From a checkpoint of a small transformer trained on Wikipedia.
Size: 7 heads of 64 (1 for keys and values), MLP 1216 SwiGLU, vocabulary 4096.
MLP neurons of a small language model. Each row is named by its layer, matrix (gate and up: input weights; down: output weights) and neuron, and shows model dimensions 128-319. Each number is 500 + 40 x the weight over its row's rms, rounded and kept within 0 to 999. Numbers have three digits each. A neuron's up and down rows have the sign that makes its largest values positive.
After each neuron's rows, "fires in" lists the words (lower case) most often at its 100 highest values on Wikipedia text that the model never trained on. A number after a token or word is its count.

L11.gate630:517491521442453476578558452504521432531548561473463509493509555530537497537524479501431419520489462472526480474487546414489532564534478437457497502479516485521508557480492472501497501553437499523479545515523537564495448525458465481578555501517405529474538460503518485473525495485489498528488493565519547464495468494483470553535482506464475458600513531534487543479462515521461518482540538487499465545466569547483517549569466584549553475467520571480482497529472472515460556547493572538451487441467460465447479458536512444521512506460566536578455485502461521467498482483601511419
L11.up630:414430511435485533552542449516460529480557583483590514542523487512479523488502483570473524523452470479451544421454500495473478512529522477442520468430524460460482496474463481577550539507464457505499479576509503522505494510497483479537529497494514531382460464606448483509559499505415498497546505527516454495434477490499484613519460500460462491503498481500497510456417503543529472478527444556449512582381443495490490488530514501490531483509554506543457484522526483488458454521475469491444522538490484416450419476514482506479443502554558542528501540500517474496484511434512455492
L11.down630:532473439510492476507521507499520457414562476512491508485567454412518487468540548565520480382472500502533525540500507563522468407442430499477485454484486399518518512514543453491524541409527484535495548495551501505491436496481471463469504598386556514427472468455448427473465489443448516540511541526538483465492519596429515507537499476497548464543468506468500544479481515531414572449468443517499470491440479517553557525511544517460492499509434534512522450505571545522424535474493479484496487446515498414462467484525437514448508451563564489474514564433539546528501535438425539523
fires in: "at" 24, "near" 11, "around" 7, "nearby" 6, "on" 6

L7.gate925:492468506470500455554540445434554500518577566470442470521526482486461508458509447525491450599477529498459526485453496521516395519476571468511445477531481484545572490474472506471455500488469457452476472538499568471462511487498524529550538541501575424442425498450538502453486552511526522447495541478512534485443472496472457540584506469474409498517556513527512502473533531458486505494538571496525561532478527508428535413534505494552411504404509470471496583510485544478511495555541521497486456495513469512478474461471548394512489544592484517530463463492555472443511434511514492492
L7.up925:482485518458507424464553592505484495487455562591520537472480460494491493535486557539502502552476444542557525480465631532503505569487470542471512407506471492449460520429509502492435470507510527446410418506451552472526468517493527535485510538476512468463467427530521513479526513474478465450466523589544435519521497480500504503501481439520449483475509496545520518526420550501497536563478456467400562533499451513565500607513502562417533535543501518472437525527508475554526452551451539457549467442518480454487480498505503454500514445519456477524510499456486513528482513451432472469
L7.down925:432390519531567464469516504504439398519474537526504479561485521414506476414505519487443450455514571462540489501515528482499489476499467451541498458448515457541499430552563564490509524510503509486586536516487481499468553516510486448539522532531531527447506566518576545474491516547527550496423442525516479610501515464478499520539511548512497447502483467428512534448545500487499479513479526562473484477548541520524467465600370518475519454416504510498564512518494544539498512479514479457472469488509455509443486457440484455519454451574503464517422501599523481494614405462539488503
fires in: "on" 21, "of" 20, "azerbaijan" 11, "hanover" 4, "to" 4

L11.gate582:503593434487503470492475536529544538551560548528477444528472549458446495522509518494467504490565515474508500529492527503584531588518460449464516498431438483455545507487533481544486524549499500450484509537549500517524560411515522427526532525521540528492488578496606502531498532512479532459542538580441508421445436463504424478506508476503481512513549490559399559567473459440448439612537566496483503501503534511402510483463535472503457540449450479514459446460476524411524482530603471499467521453538504476500483463452465477546531539560435539470436505537495494543486453464474425512
L11.up582:437539456470502501472503510510500484491536537495464491457542527523561500573517540488531571528472506473545528539451565511476462499564494504543482503531447489481470444489488463502499409495468517569417503478531577514580530564445524495554521518503544492489492458493517465536362499515451542471502554462517507481533542486430383497507458599426499403509538538534562498542508585524584524499572447570392505568508493536434521453505506533480514550472523501531441463465564446521448470463566515504526465516525463491528468532547503562634496459608482506594510528526484476541560493522510467500
L11.down582:510479494578434480566578459460499459484500526453488481465510486471546468536465530529515534541518543459533510465413579540507539507521594436469512510477532479470459510493479486517459470503537497507552447525460545478514503445474447510480519480427462513552422503453561502462556549515486501509473463489528492528415552508479503510504494489470423516467455455500498419496495500477513491513475490558476450499548481436504428528508504512439525424507527445457429478529493452477435485483519490485493501572500516505547521483483520514579452450432467522499478487501496529646524501454528516526
fires in: "of" 64, "at" 17, "for" 11

L11.gate34:487534491500452466493559494407490410547524543541523515459442493490464536535461474479415514514530514496475436568531519468504498629477525478496481522528460609424474486454480472473480522519482563552515478563489480553525460415497463523618453544502524527503507529440452540544509526466457492536597544496442466572421504468506491548493507544421460465476518484490537512536580477499530566486437535531519478484505501517419450539504461412532519481509539421535448470538562454548532499529466489526512492553434465490494506437476512474469488551464439556463513543492453464475485489545569462488
L11.up34:569452539477470480448460487471528522451480587520534424520494509538511568506526451563500559487531478479520558507551435521436507541550505534455506497554467501503372536444447461467456472401440520465440482585492521471495453454520502569518510570495507580562511460535499486527538491508535482518548492496495498541522456477529519492503464582504538563492523499512453503513503551539473454531516515502419532519482538455521508479453579448549512503517554596479430579481553457526514511556505443496581514546475499525430567522531513523519498495418552432448489530472467479566491551476525432516
L11.down34:540467512462497477526470512479528527417450441514507532507459461523506539474484542531472462526560498521477502503530563479421593481497452489507501450477455477477406489514576444511447487434513483448544543600506558539497544501562476504488536524439435467499537448471474532523575504574455516517498590495540459491548500611534523544526526482444453507525553485446423585517474510500467557468552531496585502435489509510489492498514482481512492459505414494472503481525482503504492520457466492523406430534471540497510465488410503498487473496477516528464479536517495581455492475524515465479
fires in: "is" 25, "be" 10, "was" 10, "been" 5

L8.gate982:492550571503453411474476475561530528528547507493471499470483525551530460530485538489488570562478544559463530525531465473457539488497470412486484488514535526504548550471507511484414525614487432549571517537496568539497543553526467453568524488530520524502503575540521508574465504579447457535493489523494549497455470498506475495518538490510470542455497574464490536537523435474476491508529528482538567533488638529484482548502430426506451586485463482459492501434540508471545600530448468459537459517483534505458568583490478537497500517473510507477444427418422528469589413518515471478
L8.up982:489546530476458457444485439518531555510558459512552562483509504460484538534490491526530510521463506544457493466440487529426487463515437513470502456511512509441510498483480494482526528454449528563562521517443526547458527496566421527520473571481459549487540487405433494521445490524442573539487425497471498582510487552505465528525498569513527530453508551590486551498477470464519558556482464539489458573487568483489520527462497500542475538495485534532551502492594434511531503493419531466499471476510564475478480574509529514478541443489604473432473502437429504525560512556538398512
L8.down982:575535495495459573469468473528495485418568477514557536500597502498534534464562524550506559544534539536483506500524514483545522475510491458492450466502456484465486501532473503532482472450513525498523507427419463529543499498539363532509535514405463480481496521477448537500466538498455489462476464561477510536550518482505515558522513538496559510546548462514491505455555492493474535552474502455487500525517501543487544557524515481530513397576498618523441544480476439452465516492461515436542461530445526422456424548533553544549504478444595438466504477514515541569516579499561419478
fires in: "is" 43, "was" 37, "were" 4

L12.gate8:443460423478502477521474514452480533498511528475505511456534511461455479521544499507421494446491502400478550508470527490478514496546440497502465421498472466532508533471539521468484453500469483433520485498506563497548553477533515428547491497473546447496456537554558490502561541593560472449469542532480527436504452489432522442437539496547444475459441562580487500459453533487495461498527569480537546487492482542543555458446484500580483545432516492575506502496451506475453494496548489492469469508472482506516519558538484530505440472470456431576478596476543546524516510474486466442
L12.up8:469514474458511546495498528540492489524455494554539511519542543488497576503522577491537524511582434520501517524493573542485476501496442570539556582481575521532469508438506436437445533481576498568486517467466510548485553554480467491539530473512558521477416509485484478537471542517504471435583531549480492547512498541444472496462535538434510490536576510448588444523487520521480618486448557520443485571456463540456518429474538548523499501561426497599505520548407551465466519461461458521515495510472494463455501537465473518581525477513427514565530483552481495549574517469464503435
L12.down8:488505540514426522433507418513508482448561557502494488542588456439492538525548535489511527573501478562603620502532581538512543500477511519517467521516530584567490482455526572497505543539475508483536514543499517487511519560515502570492488586445463487482491435501491559493484519502473513507527520457507474553526478492509502526442492527479431482507544486542498493516435495544523480482391518515501571511455590501505495459531498412491546425509540525464487511507554499562458428567470515557554544498481501518496498479450521474557431523454466484472426534486529542543474456503480473499
fires in: "of" 26, "on" 24, "owned" 4

L6.gate165:474543582481456496512542560509584508539453511438468521498500525507527447518513543491439517465487440473510532455474573579515521622516543418486496493382418499489497526494470535452464566490429545482508520562530489515551474462466540466501461511507534492434495509466474495542498422510480482463490446455488502525481484484500440504463515506465457463474468480531502449422534474488474441469514486565479440584483504527508563516516530566463472426517510459523522491450493520501506479460479460497494464554421471458484435447582436495549552478527488470487445525459509536510516523550478499480
L6.up165:506477481474539444517539504499465588465531528546470570419569507595548487477429542506444477475513515482499531465462436520462499513576506519469510498457461530575490511464535479494571433514507478491502525535498460486495479503420468444546555500474514456492516520552546500467476477483485560475454533522512461496534506412496488639530537545480531531421475573579471478495514513485525421497484494544511485515553538466543491484468508573526509574403528518496481461507552466589537522416520503572468418534473491528565495505482549488561451549499526600550536518451413498544488556445573597516
L6.down165:509540501451476482512525446499582493482493463503488460430581552527523531549545508581406431459486437483544546432450531542454479507488460555433546557525545500559430438471515443514468534442534501451469519464468491490513478517508454566486542566470444462479530534534503501436485486463467564400502489452475590552440506530480536477487498564478562504542550490529556501453543504507480549459451528504477459503497517533493531513486507522466502420514522447480526633431516483425454438449435482531540517503499504460472444452457538523527522509468498527446543505493563477516487454461519521478
fires in: "of" 44, "to" 21, "from" 12, "by" 4, "at" 4

L12.gate733:537561598449487468547476582458569459534550497510553523526444506498555486560500529550454464498530465475439519554490549475513557531471490486473501510547497548477420571531420516504521499522448527559560457501448533527466392510515497497500550537508458566434473492508497509548482538533479492501469471523437511503527554507502534499523471527561489583475563508494447496475527456504456580551478509451523487499508484478553529543506488581541502502420555515482523510483547469496557544524535539453486478498467533416492543461517522472541499466434457579421515512515492480515595456453508435474
L12.up733:517481561511494427483451511576449520494521526483458503463467440471477509505540532478471580547487497468423529472529549491399477512456496501520486540533495546462467536492497425501465475530494435432475454488475499512436503499457505476534408534495546482596551546504556547564503528442488445437506487503429577493450497489542497529482519581469520419484509521512470518548588481418446516407473570433496428491440492570463483604515558476521540597506554505465523523468532565554501504532419458530520491506537500460556535457467485521521553512483502621492447437487413443557527527477515470480
L12.down733:491475475475512498478482517552465444471559459449550499493437506532398602534403423485523510573470419473466441482505559476432509473536520491527444484505549469455489511523522439477471412584488452451509492513510467495484453502444472469486443571473423408477459502491487490544460443487471455449528453457548512521485478529505441540529524544488426512516531487515440527501541502455456539437535519464481478417537473425507484502481536552479556507499455463490489548489482546493566507442455496524511480459539540582518404523550504483534504455544542465470465507465561445502576534525481490496
fires in: "was" 35, "be" 20, "were" 13, "being" 7, "is" 4

L11.gate126:549459555498491451527540505485557487516490475545482410476517554503523538481516513479480430486512503511485539469520585525537572473516489460459512479429467533539473526559472496496504517523496461541553541539542500566454436495432477523518584476494429518440596494492449501513487506530476557525536542487556519525498457459577486524464413537443479436536485451470427530427540464541446454591463525438543568502452498538483487500517514494557524428494524512449427559555527453505513520469558433590536497472478444489496429464488478447499465498501626455482467463471528452474470507364494468505
L11.up126:472457481488545602473497541489450523500474470518574517479593468508444493518517520536507517502471511523532556472495481487506494496556542469502474513483468467490482466489471517519472551562453516458501518435529470502476480494540462494551421451470498587527485427512478480473451560447423550478505472408465443610536517523491480598565468467546534538501508487513496486507367419490494559467573494546498525467453514549517521470513525402490437473543531546506489532527520499447526484454502477443478519510465438453426431510504548461602580483559504508554546460525471470536484492432467541473
L11.down126:490404511510478550476539516493468474517477536446454534440564475482557541478464552475495542496541548552498527485571468511497507518530498499451492486520494464520474523526454481559431532502462535469521471540463504514482514511509552571495509486531515515456459427524426414495556546558458424402571465530503547489462555515536537532469389453543529499587450547559442509570499463504442512484537501436565432533484491563526615412454519487531457471522538479509558523521494563501478545448538531472524501553523509491512456533461491521441521475549535536424606491525445477492520545529553595479
fires in: "at" 48, "by" 22

L8.gate538:502491530473484375495539530470537523532476536485494461483524501477552520501527500497437459519491511454408544504448525516519602473489527569460466476491444523459438505524514472510530515569493586604511519511500518445550424520406482495556492529545514506446477500564529416501501509579477489552456478461537570470496491434511504502452543545502502503485503511454524546507468535530510406441564445489529491474447567525498553509552411498557485462432515449521509554479507483505569523471549575472496491476512388444450483440485570439503492556507545484548475475481487497457603494458517490541
L8.up538:550459511484558542444494468468503470533521506347565526447497538586406546402500511482480587527457426438528476421540544519496515470450544551432488550524482437537487506503447447473541506544489458512486561516485530486483423538458505497532523561528495503461423543500462560526471524383511542478375532527560575531490511497558523503482516492484484509493456498437392564519463482463487472490428585518472504478464491512497521495517509441508515419493431501487518577501520542434495432527566404519516486529415495514474492458583441477543488479499529494440527486507505477533506472502432516460
L8.down538:432511512457416474509538407496568548596513477467451455462510579488568539487461543417440509516451514465425497505513471499453472469542488578495543517530526450567494524492477516557466506502457561554540567544492430485500513461448458524464510466616471542472450474528529480460463597551486495480535504496493486535526422510467576517514496439526512525521480490458511443475525507436552514469515447510514457523572549496463556530521483556499516476496447465520467592497508544503496531473512520553565503421495517554498476544478475413499508483555560422542539530559528474495557594475591505444
fires in: "by" 59, "flannagan" 4, "premier" 4